{"tie_embeddings": true, "warmup_steps": 20, "doc_mask": true}
MLP neurons of a small language model. Each row is named by its layer, matrix (up: input weights) and neuron, and shows model dimensions 64-255. Each number is 128 + 32 x the weight over its row's rms, rounded and kept within 0 to 255. Numbers have three digits each.
After each neuron's rows, "fires in" lists the words (lower case) most often at its 100 highest values on Wikipedia text that the model never trained on; "fires after" lists the tokens most often just before its 100 highest values on Wikipedia text that the model never trained on.

L3.up1152:121116155154135101125091070121095184100105157114149089170161140134203176066086127171162124168151056103110131180167149147096152154136144102085111128092091117126076062123113149097151139147131133105137136143094132149126090101136113103076085180131102174115137103087117143143107130121134187120108143100138087167036119170048094211166168138134035135174106097075143140161131078123044130078114113105179136135203097094188119144161114197148116128088143138146084123135121140162135134109080105140108114130158132091116080102142118171101145085151094161095141158194152113168115092159150143136
fires in: "and", "as", "or", "a"
fires after: ",", " and"

L3.up20:192092106123171107108152094124130138132180059190142150138163109178165121113139131073152078141148143114150113162160088093110135095156186072090159172161120116162101133095109103119086115178193154106132116195136118122154111047057088093117183131088112135078143152110159111137136099122103165116107132108092108117096110150147082164134153137125107121175089187152108162140093189111059076183151178122138064106142149116128177162174147187110155143085036149148082103142185191152137163082157131207140203138121146118130141122149153086146124168109102067139139176130126176081077128179116119143
fires in: "which", "who", "are"
fires after: ",", " and"

L3.up1138:136164093088162158173124142128122146149171179124089102148097095079125115143073070114101187120104144111142118135071162147113124118176141083119124064127101117116113080114132136173075067077117103100095106139127129119116128085109130111093112095142157126117177182100084132063124144123150144098139066175172147128084138146137080121082154135180177102143148115112079151128123114170190140226162111082155108125146144082113167107108198163130178141152157100195134168147162157113121177155090135088161147132133121081195139140156152147079127091124086148165141138128054072135100083223060141156
fires in: "1", "9", "11", "2009", "01"
fires after: "|", " |", "-"

L3.up958:137159156152189112107103175083109155130095137074129112089209077117170080135055107213174120123128091125090134156102196127126108108181170080127065121141111115152133129116107069137084135134209104147151135097129159122079097081142154156153139119121091118089197151104126097086038145127145127093120115106117128116157101145119089146108118144072062110081111197122110094085165115092135184096044128157157147135103083108113100161152185168124101116120128141078126094105151138103128205067095117167159122117089086058151106103190083166111147144087048104121150188088149164137118138167154087177
fires in: "and", "other", "also", "later", "by", "remained"
fires after: ",", " and", " was", " were"

L3.up593:123151186098123133113127151187137119167098081086147132156171113128121161146141141076151096142128117169137141118080088142101125155129135018117145129094084144094112059161149145130081119160120149122134204179088154101125161120168160051124076158052114132131149142108096141103095119109134112136128187146108149100101139151114147098163140121149074138098109156175082147127144095144095182155197129113175120139150169090201104119174125139123118121174121163167103104097099080147146147000107149129100116131147124076144111117103143182171109023089090093111123156180167109145100133121101101102
fires in: "which", "all", "most", "and", "california"
fires after: ",", " and"

L3.up1619:133127143194130116119059164078110127160141157117102088118144106192113213189133097058154100108098153086121157138096121122145146091201147163140161131140152160113111148131129201145119119169136082140099158103088145190119107119173140077117142095124103086134148156067115155095121107101141081188154158152105161141097134043139142146147148140129118112168112104150073124126161139101114100089107152054129126129101101103120063153147182128168098167158165153083111141083040143187172114119104087175041145088103076161113174202151136135113131110113145153093039148080151129133097103114135102145
fires in: "an", "relay"
fires after: ",", " is", " was", " m", " of", " in"

L3.up1875:108178122125114149192127156148236184123140099164077117096157166131056144140115080100075119115198139160141174166103108170100122143132100131141085160135138079092099132063182180206124172164123158115115145114155163120094114151154169053126147192107125116178078161138107154050045099160142119111139052210096110115122164111133108147134132107092087206139123076079123132092094131104095117153130086166101160096156136173123117151125094120135189137145140110101143130123176079139136173090146127174145106206107087144153121084095145083150116076162072142120181162142139118141097108127120169108
fires in: "only", "first", "largest", "main", "central", "top"
fires after: " the", " The", "The"

L3.up1210:127173129139134130149117092152160111142116125133136142091136120079096159122114115132079163110105163177134111108147146139141156091156177139148103122085178155143149119127135191187133137122149103089104110075125128131178141132098126118107088160122112151126121125098129107162088112119142150166137121135134125160046105139137185112118144128075049134111070090090087161208057232198116114166131123063155160112138097196118136137135109158096146175123123082096143105121211132140127152127119137131109113143116090151135151058165128159056119097197173158098175175131096121142108084110130144127
fires in: "a", "station", "largest", "school"
fires after: " is", " the", " The", "-", " a", "."

L3.up1135:155092124104133061116147105106162133111100081117118090132074126157100255105085131152088092189105116136123201153064087103045101168193124142140116097123116163132122127075116145123121122103165070131082141145079147169109141114139102116143079125072141147102167128121184124126099183101125107090169059120118141122094145112129071130090090145179174034124158206150090135190113102167108119161180125143137086110121173124109087168139111126125130177113148113089156136117123141121156131074108123140137124174119083154102201133103140126112161133119121061121105205078102120098138108102135168089
fires in: "born", "an", "a", "known", "one", "standing"
fires after: " was", ",", " is", " ("

L3.up193:154168127181085075151130080142118162154115102101112188179174101111099182086089094156106056147129111082119085197137083087135153129125107123120128104146133147130104122126147210085128189125110121173138122128119136071130154113167151205128128107181140110118159121134122138115168181081125103184119148156123140146075118148108048197154141156165104142161163079118107092113150047177083209099149130117102089163148138137140138128170149170192121095137108108106126092148095146140154150100109077138091119168139095160113104102163100144137106103133075130136126089118143130108131115195127142063
fires in: "and"
fires after: ","

L3.up295:141110111141143093125144122162123121127113118180123149125101155118128140115103141200091088154145049106122129119163122081104140118125125104101152189104097153145130153129132111161123141135097101117136128135164101124127094176110178172187123178117156139135139139127102079134095156128124114139149172061151088146112076133119133147137178087111084113119105177195208182136070114071062187074143117173134115145167138141203097124022112135103161136138149054136120117116128116154103136147093106138135157076182132168099114107120205195157174122088141124118104138153134086114140127078150104112
fires in: "as", "when", "if", "because", "notes", "since"
fires after: "\n", ".", " |", ",", " and", " that"